python train.py --n_layer=8 --d_model=256 --n_head=2 --n_kv_head=2 --head_dim=128 --d_mlp=1024 --vocab_size=2233 --activation="tanh_gelu" --norm="layernorm" --norm_place="pre" --norm_eps=1e-05 --positions="rope" --rope_base=100000.0 --rope_fraction=0.5 --qk_norm=false --attn_scale=0.0884 --bias="none" --tie_embeddings=false --parallel_block=true --init="trunc" --init_std_qkv=0.0239 --init_std_o=0.0 --init_std_up=0.0239 --init_std_down=0.0 --optimizer="adam_atan2" --lr=0.00135 --lr_mult_qkv=0.4 --lr_mult_o=0.965 --beta1=0.95 --beta2=0.98 --lr_head=0.00567 --grad_clip=0.5 --warmup_steps=314 --schedule="wsd" --decay_fraction=0.91 --decay_shape="sqrt" --final_lr_fraction=0.0 --batch_tokens=16384 --seq_len=128 --doc_mask=true --z_loss=1e-05 --train_tokens=142100000 --steps=8674 --dataset="wikipedia_en"
MLP neurons of a small language model. Each row is named by its layer, matrix (down: output weights) and neuron, and shows model dimensions 0-255. Each number is 128 + 24 x the weight over its row's rms, rounded and kept within 0 to 255. Numbers have three digits each.
After each neuron's rows, "fires before" lists the tokens most often just after its 100 highest values on Wikipedia text that the model never trained on.

L3.down1013:142078121131145162131101134143123128128109109122147116144134168109140128142111077052152112147175136111150115145064121130122154151112075108128175130086169157127155151151159152142097141133134141080133112080124101110121157136074132133144133150162133179119107118073147130136134099140172058142131149121120151106114146095164117127144110115134160117112117117131118132168158116110111099104115105117169139110148141115157134118130121104126150096179105084154142114176169149081137122105118117097163136123148141118103127161130176103132120118153152145160076151134145114141134143144142117134110170133133119113121078142107155127099158144106124143136118099102137123124131120159112116083115162157111129102127119151107134131132115174096179146102109135135123124119103179140133133099110148
fires before: " |", ",", ".", " |\n", "%"

L3.down299:129096128130155108160134170154125122123127161084135126113137092176151140067106146143152113120147120156136128131125116077134147096162121122101162129168115118079161122050130133104121143087137137132115179142116120136098134149113111118138163116149134085139144115162110123101115147149138164163131103114124145097131117187129127141118160088094120136150143116144179135164158137126174101148122122132142082110146130138164131128135118128152144140087127171188141140147117109135210115135128159093104091151109134136133132102101079097096161103128107116144142120132086123100141112161159143156143082142149118115145141061115142124144116148139148163143111141108123144125145121161128143118087114134158134093099089144138126104104109113135118156112118117160124095114127102147096150117134091
fires before: "-", " ("

L3.down588:163140135170096137153090105124110112064137127110115120134162118117121131168147096094135133127097101125133134135133111119125173113125091146109104076162133151105123147150139139138161097098182141151115159115099140145120112158144146159142110127133150161083144155156134102144169139147136094150124129127130118115108132102131141143115122160171161094110132121135118116111105116151201102101148145175074173124123156095141149120100126129117131135140115157094127142126122089115114127137128116105099174160106155084104106139142095124091119160128119113148139097136151103165135117118062125086153111154115134162132148108147091142141173093142139097159120152120119118114109097080160157145161103126128135133141139083149155146074081127147101088139131115147115131128174104127115084153158124
fires before: " "

L3.down693:112118145138145159166088126162103138137132114156132129136111112141126114150148139144145140124118116128155139162129123114133107135135155084137167158122138147066142119147143155168131120119132189142139094121133103106141133138133085094179170135149138120141147129170142142141107147126118100121107099152135120163134140083114127130081123168095099103105123107166157082152146183112173157156158144126155119076133136127102100123123096159150108129137133125114115116096144123121125133118132151120151117123166142142170075127064101107124104112095119110118159105140107141132079151101089145140102123124102105157161141111155118130126101107122153157114162132126157128105088106178104130156110140137096083163112150096125114118161182127122142098075154139131085151072106104109115130111098159
fires before: "-", "|", " round"

L3.down60:159102113131122157116116142141111126120150125143123117108146104109112156116141135089088154132111172112138163086131098117131109148154101119128120140131135129144155111135123157152159166120111142106126124143102167098114123152124121122080140127152127128090114057098137102134134113139127114110126102097110147160170129122117119147131135134121135150106122168083143121171175121169134123042098138095140117117118127094093100132163115086161132144108138150151111149132137154097148154144164128110145128109174200178159166145131147138101135164134133090152144071101143176087132127147052181133126126092104066115161137133118117158124136120124115145113160143126130148141116130152103121142152078100116107156130153105124167100141125119121103149136124177155116118091134122116125118142132136
fires before: "-", " career", "|", " "

L3.down677:169123172116128096143125134133162167122146118145102141107160168119075169088091111170119123157080125124104131119091129152128116181081124122149077151094118162152120123130122066100120134182111109142148069144156143172149127148126133157151127143155111123127127105140109105122172149160124114129119109115135098122128123110105079102105137161142133128121129139146134114119142092119112110076123088100142167154102142119159107149148089085132127107134090150116120091121166159081117125108107108082159139155119142141123163139125109160109127111143153134126129103122150142130103107137130148133172115146163142132144217097110105151135169111142154129117131139122148116116140168150154125117132113113114153149145114130143123175108108096077110097148143093126134131151102144111150119125092149
fires before: " ", " U", " Party", " |"

L3.down742:162111117129139118138148140121136101114162141154131107138125125136135120171120076148156133119154157093140098136117132110150139103126102151152149110102113149105108072128152099151136111108121116109107100084138118156103137114131107093141115151130134146158088111121103139134104154121165133172117129147129120126113097063131075131136129101158143142181134102138153147107180138158129103104150117143126137141112107162113140159127168180140139167113147130110099144142113139138085122107144124120114155160147081144148099137086125087171099138098121176130144156121114107105127138095129195142114175112108143141069118153117097142141118139131127116144112113144155091090116170140140139144151131178134149132115149132118058092119092197151135146103157133141089110122087171133123117112114105
fires before: "-", ":", "–", " |"

L3.down896:170109139098128166099092125125123100121156131131094166153164153126141121175139114104149150120116147124111142128144107115117127136101138116139165179125139093142128142134151115127132129133122121075132119082108121141173147090132130167126115106133102086167107121160148098106121110117127110118125147108136108137109130076120074133126083135113116166133117131117100137165119139108123110124115101110156152137081141143157112165173161144184108141092124151131116167088123120124150119131128164134090159107129164160116118144139138131118130177120098151110141103158157111121128145067223138090095122103078108180095137168127124116158111146138112124121134063120113146105105114131132134125115132110138120161077156138133163144114082111102134169139125122147100134125145128156118169146139101
fires before: " |", " of", ".", ")", " |\n"

L3.down643:153145162123152100183113122088165121115114111121152091130124154089149151190089133115110125138161114178127105103108129108121149141141123117133136108122128139110137156114166168108118141153153148101137121137131130142069119120092139134111158168122110144085125151092127177111119151142148140100128151126162110193150117107125135105090168125120111141118073132161115106122128085149091112117123121125146077104090125124190079129135142122167110093153104156162127167146136100132169105136133097144137109138113143086122148158112130118158119146122131112098065155096097093125131131132129109152155143126134101136165092129090123098161152159132109130170110134142108105100089091171092121096128150140136117162135124107121117129152125145123124143148160124107147134129109171104124089154126090
fires before: ":", " by", "ity"

L3.down460:191147132111132094124171134148138109140144134150091111121154119118155165122077082104040103095095128157146134073101112111116161129095116132110142097140137155128089139047140124131144146169164177110137099106125153162133156087122129110146140134141095175118146122155109157125135122136146110096131127120149142167119139151141117151127154118127142139140127137166124075151120142176119134102155103134148120134124108095138135089136118148164119167139106143120118167124111110094167130128117172154077151120144149127180127150138133087170118172129093130099132114115138149119103127138108157111109127142129107134135128109145126130123177107136130100093100160121113086095113120127142105133120156124152142127145160098160102121144101125132092126112136131113128162137141109143092097137086080
fires before: "-", ":", "ity", " |"

L3.down128:134163078120134157063165133099125109161160124106115133104109165142145141133129109150083137113079143112115151138205172134135130113110155175117130111137152111126122133116129119078141125124128141104142157118114125121138120148091157104140111123126122132125131151089102123139136148136128134098102084113104131133094105088069184158150082149096142089124092117120120149138115124143099171123186130137100094116169143107130178152139079154112138131158146163108141089141105093166142177128139170084147128129148113107123142111155125157123140109125089163138125126128126134129152094091168181105161160168090117133114132120131105137147129116087152127105077124137107137136127157128121119143130141148154158125125122103137131137149148084125116140116129171097139136158141085109134110140103109
fires before: " (", " ", "ander", " is"

L3.down638:181117135153126160100172143079134120124128113119127149149111114078153144105092177134104093150120111131110100150154143107112138137117144169123112127101120108137142119145122099106093132135113157082184146182119106147132104147186134101144151101080111123156110165144131109090100126090133133091111181138160118130124129095144159125164137144120118108112125106122157151100117101145139122107129105073104108165119084139110120151138113146118204104114129086126150142125122148153123114146140156136126148121114133062103131118130090128159132091113136191085136128127145134119104129138132100116130165117166110121163113113137143119140107124132123127115129130136145114134186164084137149143073151111119099128114156149112140107166140143148103154177089127157085109125136150098145139130101150
fires before: " |", " (", " /"

L3.down575:138130091153114111137098079131102104137139143119166147144115139132087119155127141122111129081120144139155139098159092168162115125126092096124097123134090096102118145143128138095118112140123100104140166127148130110136131126165107126126133081134168126151124127150074147136134128112111154147092140173164105115178105141108133117107142141127072128135155114143179121086126119117138128141113097135100179097133133132086141168094128174137123113124151112140125157153154136169115130112121121110099139118091094143168115129132123168143155154120167134088170138135114152131130136105109089110111138156129111135124061114121093133108139138107106121144136141143127154092101118131115133143172112168196125092170149108155121164123116170086108081088126145126112180136161139192099118125138149
fires before: "|", " ", ".."

L3.down551:118153082140150144148108150113108107136135136092130086175175130134132083152179118088153066116121155124134134124113172128121144099122094136123160121141115118121115111135139144121146111122154144134156086144128142108120161155119135135090136166127081100117098121118150106065138157135138165181117134098138124066125141130141131138092150131152133164103147119135142093138083106111160165117146099144115114110107138139138119132093126155159116122123111152154145154127170142170079092130174129100101138150165124099094160122114076120128168151125162164189182120126132128145153115148088103146122095117113160129109114106106134115127103112126111150156093143102156126151081075132113142141127150153095121121156105157119152152085138105129114095117145132117128129160143123126120122127161090
fires before: "-", "s", " |", "ful", "us"

L3.down854:150119154108173090132107153139161123151090156125128102113130125152116123120121113142140083100143163107110138134114149109166172173137116151131113099087102157116123136141093155177117149125156135148120107137157100100104126108136145123151129131127102132068140150145137120124135156138101184127080149104118124133103149178084156108106131128157139166122153128127147106111095129153161123142116072128135105125074128151126120157087126111130145121136111095140141140145104108172130116077138130125117128111095099107136177170109104088142138151177092137133106123152156093144106129144096129134157140136171096124121111128146159112162123153097091166149119159108162142076113100158171128142116121141118149118134128128101115139144160106093118121121137139170083153154098162146073097127077119
fires before: " ", " the", " his", " add"

L3.down326:115173136127132127117144159162112136115134119143115093096136106138096113114158099160112133125143106127115153148159134101132183136120130157140111131139119126129104142168170100128123140119096125139134167156153104131198115162116163121107125119165116123139146131151117101117159092108109165135124127068111141125081138181115128065128149135141138138132101176146143158107143115147055113101139125114101153127127133174151122230116137120108108160125140121141138121144165105141085157122112142107144132150120163117136107141107100098147097132151130145086122153132143114110100142097122164121166141165087116142123109131144132109077127124124100157133185125134138122120093151135072119119122130097118169097109125116165086110130104110123164157138117147079131116102158109135116141104105108
fires before: " ", " (", "ode", ":"

L3.down413:104146081131113115117149156156135114119147103147109122129129114161128127136118145148115149157160100142144095126111132114105129155103122189143137125121103117151101140106123121099152140152105121108122181153135108127152121157140134132137110117090124176151098120120143135082171109122112155128081112148115141120101158099075138163149133154193152132117129153152103138133119101117115131111128135074156147138109150124140118193119172145118125125144143101131124131167141127165062146139104173063140119123125148127133086144129125122129122104151153130138134146150098095138120062060112177128111089135114116157121136136110109095083174102131105111115147140168163172137133177133187117099111124136129161120073103106120145144113137111140152161142123126107115099094113153151106145123130120
fires before: " ", " U", " D", " C"

L3.down173:143123149159175142142109172150124114115137137131138119109146097115198138136125151108146108122128206126160141104074153110111115091112132118129142135152162174075118118117144150154170124143107189123150161153095142126087103126162115139111123131086122092135161150123137172120103113144138167134101123100145149133088140126151121108112125109134134199124139108146139102155108130148124147138100134148148123132127113148128129123149106163112105162139086150087165145110107127112152112128146134150086083135159080095135161162120159087135128143092101129158126101112140146104121141160100147151076110124089084150114146103160121107108130140091162124115097119104138128102097090143129141121110133160102153114165134098162116100116139119145136118081139144098136089116103144147097142106109113
fires before: "-"

L3.down454:122156114139140094100071154104111155145089167134125113132167100119150153115117125124138100123163132104084104110174151110108116122142162138106153157135096132144150097120101138138105114143132177092127145162111109128126147140162151124093104154128099142141139126160111129129139131168121133111128117156143140122076122114164108109138141078112159143171133148127130121158131152142137138154137110120098099110081133159138120191147131124121133150106139099087125166107110098138117136134101159147110136119121166141107137152132136114177134125177127182100090138108133159122122095175108138156100132128157098075161095076084111122154096156092126173130110127130097099155137127111160171116123130137120125168139075117100125079122117122163141135156134159186096128125126112116155142105097093
fires before: "-"

L3.down160:171125125146100134127120166078113153171121149110089134186169147123119132151133139155148105142116060148098103123143133118115133160105115140139128076121107172131141107091099145142103091133129121131144112153153142152114108161135087110123123170124124108123134134120099160138135175156113128163103164163125118119111129152072143130087097124153187145099145095179089085125097102142119144119142110120167099151118134125112123107129161105140150109137128085176094112126096133168102134097142131118112130141125111102104078147130147123142169124113145148135064124143130106133086123146189108099114102127151144143166158112132138175144111141133096112150094144061144124113141139103140132127141134181135101098095136128116156130128112123137115170164141133143131125132130128144112146110125093
fires before: "=", "–", " (", "ail", ":", " |"

L3.down816:139137129131136100128140172135101135164131170155105159116152145126153156097107116145105114126147171086137115116111143119131124141123116124121091107101107159091116192109096178106119143101173116108184123136137158145152138139148167182132117140131133122059147121117167111148144187112142124164120146089115103131139110139146156158165137128129100169137130145111112125099108161147213120115093104101119152142116151116119123099106126097125154141102142111147140106118084144151091139139153145091094101141120124105103152119129103121128140130138126161087112148131198125125110097160080110124145132129123136148119168123145097136134106122077101146141103147071154150113100110130156139131157143148123134131138114102139116115115124120086127096148139116176108168122106112123112117081087130
fires before: " ", " the", " October", "ternational"

L3.down933:107114152119134144124102120091104123136119137105141126140122088096135141152153116117140124130127111138094128100157108078139109136106171171110118181159113122123165124215134135112144131122106157111098153135091104163126122122148114107133145138129119137129099179155116124136137100135077121063175174135123174090147097132089134130130126143135167176117104112118072114110143140144127094148154111172155148082133113202119108172145138114126128136113133111106126111159126144110145124140091180090173172166157119111108081118093113115167110130160101152112120092091132136116101145134143124128157148122133085104154124126162116102137124111105136127153159112132168134133128150076142134122097111093142135149138109132146125131123115134153107117155095165131159137149133124132148131142103091
fires before: " ", "res", " (", "\n"